Part of a small language model's weights: 9636 steps.
MLP neurons of a small language model. Each row is named by its layer, matrix (gate and up: input weights) and neuron, and shows model dimensions 181-276. Each number is 128 + 24 x the weight over its row's rms, rounded and kept within 0 to 255. Numbers have three digits each. A neuron's up and down rows have the sign that makes its largest values positive.
A block is one neuron, or neurons of one layer that tend to fire together. Before each block is what it responds to, as a language model described it from the Wikipedia text at the highest values.

Place-name endings. Final word pieces that complete country, city or club names, often in sports results or geography, such as Azerbai-jan, Qat-ar, Saudi Arab-ia, Lin-field.
L6.gate804:127133123133153099092145093134118123143152105160160168126110147117115118098117104148163134128135177144102079166167131116124108153110163115181155153141180140133116158172121124110107144129101120117160126138117166118076169146078154092067111135094153135098132091120135138154115108129110151114
L6.up804:117129137104138124144161119138145115140123146127119137142123103158090102134120145111150096153134138136104136138139098151170143130092101077164196162153138101137114083117129189110148110142121113118117153125115128090109138120131135135116108130157123092126131140139135163129150119140102149074
L6.gate911:105110111156132099140111109151158100125151144152124141179110148129118147152099127120149150071102147121175139145139124133158135131098128129135120098129131127164099136081124160080108142133152131141126180110172116176091148109137104156107128136122129140093166109141132159148124137141140150100
L6.up911:101167100121139089089087135155127084106141114116128150113103147140107105131124176100116146114133113127135123123173176059113112158128121171114154116128132133114072179118139169112125158123119123155113110111148085065098118094128110124120107091139157117070122099105154067107118140143109108136

Vowel pieces inside names. Single-vowel word pieces, mostly i or u, that continue a split-up word, usually a foreign personal or place name in lists and tables, e.g. Ab-u, W-u, Merap-i.
L5.gate79:109170084171136103121126118119100118108137171136104119121165124100129122135135095095153159114112133137127130103105135153146135116112170123103126158175147159149132120162124073115159159119172141091187147113133087169106101108109123155131144130140140138167086156124135122121156080109179120102
L5.up79:116089145135105122061133136127100116118155090107070117141173090150113171114140142117118100145123116109126128162175146173146127099136133116141159131121116164069141127166118147101116149147149159161110139128129160125130138133112082118116134130159160145160091106143125128114133133114132121107
L5.gate177:156117109114095117158115112118158134126103155165123139138136133128126089087157147075097120134120100123134120126105094116122136134119145100090145131125136136149111153107140152127117130089126111137094135175119115096104131130137144136069124126167105134109165112136167157115105102141128141117
L5.up177:147140135158120113121115152150113154113102116141123165115112160135169100127162134139121127127149158156141136116115105105115124129141125136123099146131094109124162139167142140163128131136166130102135108163111125123093141155119133139124210116131114172126104140136125099133140095107143181144
L5.gate305:102185083112121096154093110160154123103120097085090170157125132118125117104116094069161175101132099180141143135117124131136106166134167127138106143132176095154124076133135160123134142135170153164112096127148089136114170143133120133147152125113092118128134090115093185150114102158115157137
L5.up305:128119157110127119139077118111151168092145136125126122143153137109142149129132081107149122120101132159132121144125141148158149126093117081141153129098109122123127107104121112150132121129131119112119117150103146126080135099107130130102107096141096124155134099073191142109158142122127129120
L5.gate312:132099105141144077116143165158145163137158153097116163104120154149141121137067081115147126139127181166125113123158149125139173169139127146141147158127117121165154131144150090132135114137175093085119140126175134141130168121134153131145128120096101170114146140092152158127103107153122096094
L5.up312:156134142102130143125124158116125140130091120134095156108161153143125132164147118109061120118151163113142124160118108132171161136116131121143147122103148152139143099123142115127121112145145129152126088145129126145141117142125115108127145113122110125138147129132118140109141135137115147143
L5.gate321:116141111129104087109117167122144107118125138120095099112111118102157138125144123131146112132137137169145105129118110114144139117139113134144123131114116132094133118087184116111111135158174173105101074098107120134155117148105118110122134085117098102152126130109092118156141129064108114119
L5.up321:136084093165139168099126101152115125108108111138091144083119116120130140161135106136126100143083102116142136136092112160114127182108133097132118137146098161094122139157131106104163119167123148137180145184135131142114117127113152138127114122121154137129121174113125099138116066113134155164
L5.gate428:117143153112118102154082156103150144156115103109136125105164156092126141121090166141151117087167148168148136110120122135158104168082134160140119099152133136134082134126124119113117150179101124142135157149125128144159142110122134094186136121118104168114165098126150139107132105082105117114
L5.up428:145123107118109160144127114136136124141133146114140111157117156140127151121153142140166163176145165137100100106152143137091153197112131153153133159123165165098127159123108182174138108120110132106101142152114132106136132152120107149109151126152117136137158115112147144149139106096147154137
L5.gate613:157172110167149109166148129081131162090160187167106127154097123111132102111133139123149127145134167181121145126136133120145091136083132124149124132179133118146124076135125100145131104102140136094154174145112108124143122114125151127128150131112106083138142145088147154118141145133154137127
L5.up613:165128140132129141165148170123078132163146141125156195188088138141152118151162125128133108118138125163166107115136123121120116141141125140121130143121129117100130121127126116123142127122157089139117143135110090124125128139145169095109124079128154152160127116141110122132182114136099101143
L5.gate1075:114139120110162158118134171151122149145081139166099143127172093116124155132145134145107102149075135124100085145120140132173144150163137162105140159108148131131147128165134161106146165133109122115160125165110123145157157170096111139176168110109119102155140139094124108150144117151110143170
L5.up1075:149146151127176104108118079157109120112154127140104148149158160143098124166152124111152114147129153130171127148094132107149115162146173117118128102137123146104150139136108095154145116142152068154160104096139124121139132148169113119123113122137081170166111142095153114113141089173142145149

Sports career statistics. Tokens in football and other sports biographies and stat tables: the verb played (who played as a forward), dash cells in career tables, League, Cup, goals, appearances.
L5.gate127:126146098122098128167084120148102112163137156109155111138078098148151132139146149152130075151125115138127122160163154107089099146117110110110093123115133107139128119114134152129134112074144110126150143146128136134133110117114138105109166105123086121143126124147152106146150120139108129154
L5.up127:150133105143128103093143152089147158097169147106140149105107126190100159144118101131133146148132137106093123129154148140131166104121139113121095150116105145177158150133112158102141135120095120178141077147152111157122112126140122129092100135140147115099102123104180083094150116145126119118
L5.gate222:130110172137111147134099142108119154115121143130117130155155143133148142106085124101169119097145128136128121125112157147158142101124073182119094094168125125107108105131146138103130164126075132120162105075134128179116154122137124126148102114129107144112140176102120143119168132116155075121
L5.up222:105123168150092124085121128143132114134128168157118129071117079121133093167156122115147109131129153101107128162147146123126100112155071101122123107197105127145124128069111103110136154080143148112150143084125106158125113118135130077144127072099116133112135140120149117133155119122093127097
L5.gate542:130075108096106150109111104150124128158122102107135130109189116126079116129091066128168154128133130148120105161106102144113164142124107148106157127129157106109124144138147120169134114120121138110116094097124153173106124134116151104109103133129099137104128140097155116141082145135118062110
L5.up542:128101113082092127114134098144157164124105139100145090115168140113169150154111148128152119129126159085095133110106144124152152099069193109130093125159106125188142143141127143122121147179114138141192145162115117136113132161165117172127143150151133174113166155131110164112139161081093147121
L5.gate679:157116123108099124108105146140125127141152112123149144134105147152139129133121125136197127141120163137112137166130112142174146094130101102123081110115104087102133164116117089124139079125163118156149136094093146178174120116127146063124146130147140115103125165103165142114092140131118112076
L5.up679:144099131146108128126140157122084162109139138133111119137079099162144164127143137155143142122122142159102122129124110153132125082112094144110137135109111169168151145120139071108165139133140159102129100124159103105125152131151067133134099141178121145134084158119136118180133150127079148135
L5.gate844:100100095107118122111109128116118155137147092135138142131135132145136115088132139126139135122133131134137066144129126070118141134156090166132152120146142122177130117090150104130161071120115161132146121142060159134117087114103159116105156144055116137139173098121131121173133142172160109133
L5.up844:148134129138105137098123141123111139079130124122156138106124183103131144103150127145117150151178191126133119156156117128165141098140109097110179166158118135128142124179109139161162119120155131210135081156148110117118123171157121140122150123140133135156110154107118161088128123101089108131
L5.gate988:131120115141137103187132129181087105114092150089103101133126137158147087105138132104133137138136105138160144139131121086120102155167091173150157134090124105132093098104097137128114123130128189125170113177101082150169146106171137144110133146106076164176110144139159148160093104103114087134
L5.up988:141117093167126132089110113127096114174123120104145125146123127182155129136135143150157151111100128149156121126108104119145113159140097106124116146131073098145159076146128088094121160097137151107151150119137137113141114093095104121127167124125065118137099148145161124166123168144124139149
L5.gate1132:130087151112136120152091143111161114079171134138125139170126128128128096117100132150157085155146135157149167122139131145123121154154112143130152144160135111172114136155152127141131106139150122152139124123141172115124138155105171137115106101112092146096164147136129156111118120105139142144
L5.up1132:146122168127079092106137161176167132130136116118136119110125145160155144152081107101131110179158136167112122121137105129148147116104119160105145136138098096094109193122126080128145137108130142127165117102131155118120117145131155130128163087130125185137170137154124135125111150127161137149
L5.gate1163:155115092124118110114092129133162146081161141114149115152111120136162119126121138144129122134146136096107118103138099145177091172145117176132147120070144118133093106130107146117109112164116162108149093120138112140113133150157132157180126167130146142123160115106156084138175135115115126151
L5.up1163:116118140144100147136103142114158132135081116096117113146080131122148118123107131131134140144129129167142101120127081132116136076105124114148117104139120139122101127093133140185163108120130137135129156117134131130144167106163139121169137108141129170083152142134145174139123129127134106113

Place-name word endings. The final sub-word piece that completes a multi-token city, state or country name, e.g. Seatt-le, Budap-est, Connectic-ut, Mad-rid.
L7.gate294:090114114104153103124115146157135094131143105166103141157107141109106088091128121121170151146154165127140142117142108110143107137142096146121127146114187159105098137095138108122168133109121121163173159073118098141137146153105100130095116119130100150078159153117135148139142125121121136123
L7.up294:111141138167179115137115145119165078100134121099120110188152150071134124107133131147114118127127110099140184138145130108114107159106129158113105135138088157115104132138092132126119106138134141135150148118127130096144118111091073152075121110110141102099157104129167128123114164155149172145
L7.gate300:089128140154124150123098115157118108089154132126157143147144136167141100109126138141159101133171155099103132157117087139147127123126081166115137121142089125153136123101095152095138148122129121178146114119180116135116167118083125125154120122132144137091134121108093098122140151084141128159
L7.up300:113110133184150145131140175119152084091103079099141172157128132133110124105136122120114098121115137113128144158132142129152123151139094132093126135144177106145083106148142123109142093148120134149131145092139125138137100121134117154116133195126115147049122159126152154106115154156150143106
L7.gate581:140148115135157143120096138163135076133165125107174132151097148142051112121093168084157112121109098112105128139136097107137145142130087149121123131157162122160114133103143091111155141114158142144137080129100140120115136114112092172082102109099084149110117153133164116146129141133126140123
L7.up581:075100117141125132135119129157145103138102134116124168117102108121125146125142098149146119096099106094180180101133165130124120142164089149150118168108142121152128116136146168143116105108096144089150131115091106149114128110104079143171142090089116157089157112091108101117115148108175156111
L7.gate1163:099129088108180156128118120092146089108103153130150152151122141145121122086159160115146106120143129092147124120112136116151150146126137139117131151106117151120086143108184101112118151122124118120151103098169120126110167126151112117132124086154126132134135146168160096111117110140125114150
L7.up1163:114117106107112124098148136102184137086130163173137162150172130095145137121113105108096102129152161103129108111119140084161105143134135107149130072145158154142184126115161125121139116079118136142158102131136149136124121127127140160133155104091162129114107159165177135073124117160113114115

Zero in stats tables. The digit 0 (sometimes 1–3) as a cell in sports statistics tables or match scores (e.g. "| 12 | 0 |", "0–0"), plus scattered weak mid-word fragments.
L5.gate166:170127120185114107127099156164092114095147142159115114131105129150103135166168137102172136083141129151121116139124104147091144137150092099148119141123111104146136044132133136124102151086091125112117147108131128120149091121119150140110155094096096128161142152119138122137112150133083191105
L5.up166:157145127122114128117106118151152104122109131141112159102106117160123108108152123137105157104149096106143147162122142117142149101122109148101128125088125132121079107154118106135072133123108145131126115136147116135160121111127111090076096192121102123078084137106112100132114151172142140137
L5.gate203:125105122143131121136106075179110097132123109137153140146164199157102129139133084102125106124138105126133163099114165153118162121154152144097139094126164147178120094148116133140132116101151086111177115121163149147120128152158106110138152147106124086140161189138111143165191121141140103100
L5.up203:127105112114095132150121137152106111185128123145161086125110109120158093149155126148122148128091148121091104141143129113141140097134135144147129109131075142078139151089121110153151076114144171116108100144089107163112124130093129132071182115105108116157111112124112162110136146154097145134
L5.gate316:105101109135158123124119115151121134133148089110115103140124096115107106131144145164127124159126148129122111175112141117114118129184113095123138141120139070140145103171142104116136099128069127162140138095140120159168147089155155107134154109167160123106116177132157107144146121138122091129
L5.up316:141065132128134121091120085173160155152152135120117169127132122132126172154119101106103118073093140122166098116093123143195121144123103145138099143117141151108080133119136116124113115141083121114103087146121169141134082104136065147127110090106104168112173098088112093158167104106154152122
L5.gate351:131125131106136143151104152158091134131122143125130144146079165120103118167135127128148124160119175092136122151112152121160108107112127177173115100149145123138143119141117132122134165090163122153071111116149129123095130132115091122123105131154136130120169154080110126121102145114117105122
L5.up351:122138113089100126091135123122112177184137127103128093126175119150139143105074117125138139084107183114112148152089103143145168114163157125120168129121156090121102125112112103100139132159141149059125136158134093125157100095116138142122149145121152140139147133129133129103114120127096124118
L5.gate838:121140118124085118146058111154105125138122126186106135073135148101127112106148123151165154115137178110178196103169129090129087123126090137162131151154092094119109104081153142114137122078120075070131116111090117137151100136101126116107175114115126171147105119140146132115147164146097147146
L5.up838:175148108106172124112116107189139125097121135107127182099154094063124147156136139161120131137129143110139128129150125118142120139121074143101107132144169114105098131099110094106144137109172112138113139110149096082137096118113109164143111124187125136155148139107084160107118073116143109144
L5.gate928:086123090161127152088141176113139140112135150124143144137136131123136128142114130125130124094121148103148136125119107107113113115142113163153103064127145118141137067121136101143147137118144103129131106133102139170124132082120113164127119115132129184163124129162188104152180179109107166103
L5.up928:080122143106129124108174145133152129145079136120123107120110135134151113138131119115111100118152091148120105090069165113140146086153120142095071138112138140148127174144162086156144159124160115114108109131145126117166105143134090146153125142162114145151131121140129154161133151136135106126
L5.gate1039:102103148148191135145121136134129126121135168121154155181094125137157123151144098092138137159152147092145147172079141107161139119116128106098091108115098129140124140154141122103123113116093119065131125123104149120118151184115126099093108158148104141137172135109141137129105146093136137122
L5.up1039:141086112147126156123132143097151149108111154116140095118095116151078165112144111152102135113175109113119137103110105143147101100147123110141134117089080157131092109187096098084112128122158128132157111131140083101167083135109088137164162139135123109135144090168161158128157134146174121137
L5.gate1121:106146109155172103147115090080143130061146136118128124114120086129131150112120124094144142106127124114148160144097101114136142173117125101102177133129138074120156111094135131091087161082151132146163167104148109090133109076130160135119119075172140091155141155166099121144117064141131113128
L5.up1121:158108125133135122130107137135142170083137116106120130147129122092146150107106096124122085133122136107162143110056088154142131184118106139092138119123110118088091087148121113123113096108119117094152133139116129158100130119108114159109067100126138171134166096121154137117112128122130092064

Final digits of numbers. Single digit tokens, often the last digit of a multi-digit number, in tables, election and attendance figures, and coordinates (8,106; 30.9484033).
L6.gate972:156133129133144119136145163145103151163111094164153135110119125165092131140108133136163097157102169135151102170083098142167092110106097119115114107133189099139149094122139131107124095090146144110120131135138097160152111123155122140106093136156113123105131114157136094159141108134099146107
L6.up972:124120132119128118112128095134144111129172088130080099128131156126127166122062136127140127140171153112146141146089139132062122111093167137116139120139087128153131107134122140137146161100110131131152098091139143142126134105099090063172101109177135161093129134156155112145113156129102124143
L6.gate1208:101126116109143119182172140139114077141154096136133113165098099128118139162119072104148113139081139140112121139103124147169138102147102115130111147139116123087124121183124079125122114091122148117119125120122138157125123160134141147110149086112121144156069117113113142140087143146097134125
L6.up1208:133140149147082160128072115149117151155131171146126149116167120162094136138108107168146107152142092117110191113104142133135117138128163104097151149126098106170145171125147144123128163119115106126116169123121121066168125115098155158145091140176138079160135151139113136103104099113137133105

Mid-word fragments, esp. piece. Word-piece fragments inside longer split words, most strongly the pi or i of piece/pieces (masterpiece, altarpiece), also the u in puberty and Portuguese.
L6.gate602:097145136109149162114130092140103093132123126077093119168146135134147167111111098117120104145147132114126146138119118124148105107138142115113152121116107142161114169101166127135140140143112127138134085145130150163118148120147092141101145117107116137144150174127152100160162134134087127112
L6.up602:091093132109097159109094181120150113151116127113085111129119158125137126186085154165138129119088192147104141126130160125077116158171142185135133142140094137150151105111154142117127144106160130159145125131146119128140087120138120147116133139101119130128158123108100081132155105131105110124
L6.gate1009:105158101109131142124118123134124121139097136116138125134101140147099134112179105133149121130131133163159153122149122136096124136141132128105154122145127110114104145151134131153133111105121112154135120088160138148089160095184143151119145126155109121132125140163114135130125147121072148091
L6.up1009:036145132113121098084143146099107144107135157131115152094082098125102153119123094124118153115134122142124156116165134162147120128132189080133137149125143159159115081143122095101098118137111142123099104162149149101129144162108126123086105143140088125152099154137143135158113123095095094113

Football competition and club names. Tokens in football results and stats tables: competition names (Scottish Cup, Premier League, League Cup) and inner pieces of club names (Dundee, Dumbarton, Lokomotiva); also weak scattered mid-word pieces elsewhere.
L7.gate400:126141123155135120087097134131170138146122127183120152150150134123130108140086089142160141138156157138123144128128065074089125145115149117102138140123127148177149147099147108103127138151124152096152092080116197147169134125125165149141062110143137135178132108122160160177124113127149112120
L7.up400:123096120173144131155111156131094108153107120094113126096140126114094137124096091107147095146125161125122090146088068109155111102136147122136122060099133138125112107168144094132175141167130119076155136132122165105119088119146124116092107092104141134155123170099174124130150105142123137130
L7.gate630:117121123121076171126124138102108134160093123084148094144087163148139118150105082169151130122133124141119120183087129116106154132154103145097118152133159136131152148129189168098123129122117107119116146121126157139099140108109115157104119092136140101149136160164178120158108103156094093154
L7.up630:147115136130122148087157091147109142172139112101126127174103098152132101137157132121121121133156140114097107147099082112124141099148149105094137181140119143130146147126103140135132122122132117135114184128095139139104147100115125123065127123161115142140114163126102144112113109146121080132
L7.gate898:100102133152102156165124161176141159091154152126144112178164137124145161170128122107119162127154105154149123108104060091124149151119106133105119127122093076141183138132160107123149153153116092134117144120140152173141139130142112111111078118163084164161105169125149145179142138099134094162
L7.up898:100127132080114073120121088132126121184114090119139130098107095110183118100091126084140107175121139132127152151142135155145114129138147127126150173138192121113098111123153125131151124165129145144115123138129122094130132174110179115076148102132153169143097102149125088122167129142154096152
L7.gate983:160106131097113117122138132142079180162133142140164168130148104135145127137138135112119120128171157155149124146140137130132142105184116144120133138130130136145121150141156177121163144097129104158101108126114148133140131128087146071087116160152153143089161121169161181108126130117094155151
L7.up983:077123112167135162148119168133126138155113151101140161146165142157140166135106097155126152112139136183125119141145067123139141121098129129157149126099100101124127119128118119157141133136127148111110124145144140155122141125142127170111143109128125126139152161143146132097140164166114095104

Word-completing final pieces. Final subword pieces that complete a name or place word, especially -ia endings (Saudi Arabia, Talia, Mattia), Denmark, New York.
L5.gate76:150123169126138113162106125160132128067110119113106146134104161106125165118128143089183150110142158125151137089088123106113153169102176111135195176146087127142120129129130169096137140139156143184206150107148086120145096118102124130123122093112109112118102168107147187104134143162101107124
L5.up76:132116105136152059169151104129127107089129097100094095119106125120102125106143110175168115113183150152145098149112120144073114155115134135129094102141086153122126132149144126154123120090129133136154104102154137112083143122144140132157076136172139145101153135139140160172131118134136101109
L5.gate131:154093145152167146124136157123113114080167117151107157097178134112136185095159117070167121126162107156117105104129118124173158140127143118139107197123132129107118102181143114165125114166135152101137131103116100122095116136103122141108148137147117105109121135095110133145153131120150107099
L5.up131:148125114133166119117151130172119124149140146143074153116170120157142131109173135130107139159123130149119152126115188159169139092165119122132121103128100141103088097132094148128129133121107145168125125099127127151145138140148166078134161112124126085103131123092114115132171122127153134123
L5.gate307:115141101098125126146153169119134135138136161102108132200146140170139133096112125088131127122155128144114129198139109096127158120133086145124105116131130134125137153173151121119141110107124160136101127147150101117114127157096166144148168104102140112101129131164131106102111132170141101145
L5.up307:181091097081139154150150152129145145147161174097119134196150122178146165137120138083114137145107122119169125103134146158154156137139100139135119134093116109149143148180121140131146122168168139161118174127131142113108152100107094122152102147162143125146114130133121090101120146156099130132
L5.gate394:130137133123162137099143124153123149143086084173136121121161120133096101150116118133126074128143126102148137162090124118145156158133151129112176118124119160166094136138129154117124108115144126148158127143103143105119166176093117140097142104131112104129157131154121117134090152128133137154
L5.up394:125077149113163130130154093182165152126140120117094094137128128132119133100101144137163134123128147098121102150079126124107116084129133145133165100123127164135178144157117119095135118127125147135165155153136155163148121117076113118144125119117148129119145102180094146102116095159136140107
L5.gate399:146174113117159113095144168139136164150154126150090118133116163141096115114107172141158128114124147121124134128131057136125114146135148127097124094105106139147140120122166166115122105105067148159150134164101091081138122107119169122095142099140126095193154165128130126125126103115156149089
L5.up399:109118145152135125151130103159141130156127120117138076122106113152104156089090155097157171141111118140130134149130131140109116122159137157082114146131139103118168193123125112130127172124123118114141171116125116123159178121141118117150159120151135107153153137154195086102101130119132137119
L5.gate545:144112132141117146107148110154136142134137130145113110156154141130094110157126118107122097168150106122125100160128128119163141150139118120137127102123110160122136114126113112099113114132112123124164129138093167119141113129117084128087105083152131123178134137162170147142085107157132103131
L5.up545:098137127134136154137123119132159142137118158098094174156113139117122088121117130138140099176137123065163099104158120115146103135140157150126111119135122115119108120154133111144182123112117146176126133148099106095111095171120165163135119129128133126116128092109147139163099125108144100099
L5.gate750:128153089111085131118097125161100156100077156137156089122089145159128091100111098072147109159153087115113129148154091087143124126163150167091149134125118126144074133133098125168131122110146118135098136126137163134114185119100153097093138122128124117127118095166122137140091118092141116091
L5.up750:146171164115119136177145107162097111077162151158103097143127164142105147135074127123121112163110097117098075091134158104144092086163086127127183100150133154143094118126123111148122117109126144144130150146154100132153162160156151151174127131109163118120097115151113183119130092138127112151
L5.gate1188:081125121108126130113114139162123119097157134094126109101112139147133124129112145138124086160108118154132144128133167141138111093139109163136114160164119124098102112151162138140117124119193071133181184163114141128121176200145093126166089140115160140168148099144169155107153119121093131167
L5.up1188:132116133115119136111148133167203097080129148147130146134102119120124121133097152113105093094152134128124111084116111137143119120112162147165163132116134143116131165134141148121138153127125139166134125143147106164101121111127114090101094109122101120184142137091115117153138152120128116143

Early letters of proper names. Second-piece tokens, often a lone "i", inside multi-token place and personal names in lists and tables, e.g. Ch-i-șinău, S-i-oux, Li-echtenstein.
L7.gate35:094159103101115121129102093121115157115124115112159135145099151146128141096128142139185126103113068146101135146139136111141129138119148148138115133128146146137098100127143103147130132165160140133134153144119156146145154184168100108161144125108131101150142075152086118142153083124118153123
L7.up35:105192091157110121133093100104129134139123133130121095091137139152120144103135110118137099103145098172109112086115113130133118118149131104133146107059157113114134128161109139124136093157107160148125148119174132145119125138094143104133193144114100142163146105139126130116141082150127150122
L7.gate744:106156131124162093128087128124123148106121137111121119142146153135161094171096133109144090167097178156156095138123145096160125118134137146185111156098154152116121077117143128128158139173159123141131106060150177136122121118127113175127102119109108105113126080078083124110151123166128119121
L7.up744:090151160119158144073133094135140132141147140106108081152138130094142135143105116119160128169127112153086135132087122140138128079166094120097175132106105155137168114091140091107152096124142109085128117107178144137119149156124092136087125128133107165158084113094131156144128105171133105113
L7.gate770:106117111133108179107115116115109114146141098155134135116090122143119125160137130107098120154099098136092124139107143124121122171141159116108142139124142109102110127094155135122103138120141090150143105154132116134148100118090181111120117106125131125157112158128148125144188133188122124110
L7.up770:149129123142116107095137156091145124127156129172086139082156113131105143178118150098106116131150096153129109110105120081136154098101140143098120165129089135159146091134152136168149171144124160105141079108151129166137085112122095125119154170120121105136127111177123144094156146147111127128
L7.gate858:116118131138153153137135066151121115085135155107093133134106160135099117127141109117138132151126109129155097134093119107161142116119145069133170080125140135117170184106128118122115090138178084062102107102121135186134170133141132120131136144130083117134110108128137092149129115144177108138
L7.up858:125132091118132126116103135134123128137165150166142119155138149064172092168127137143136131115113145161151111106144173081163124121186116121131104157128082135134117138134122094149112135133118114170160119143155100120155170160127107149094120103145149121132128112111111111135126102167118108149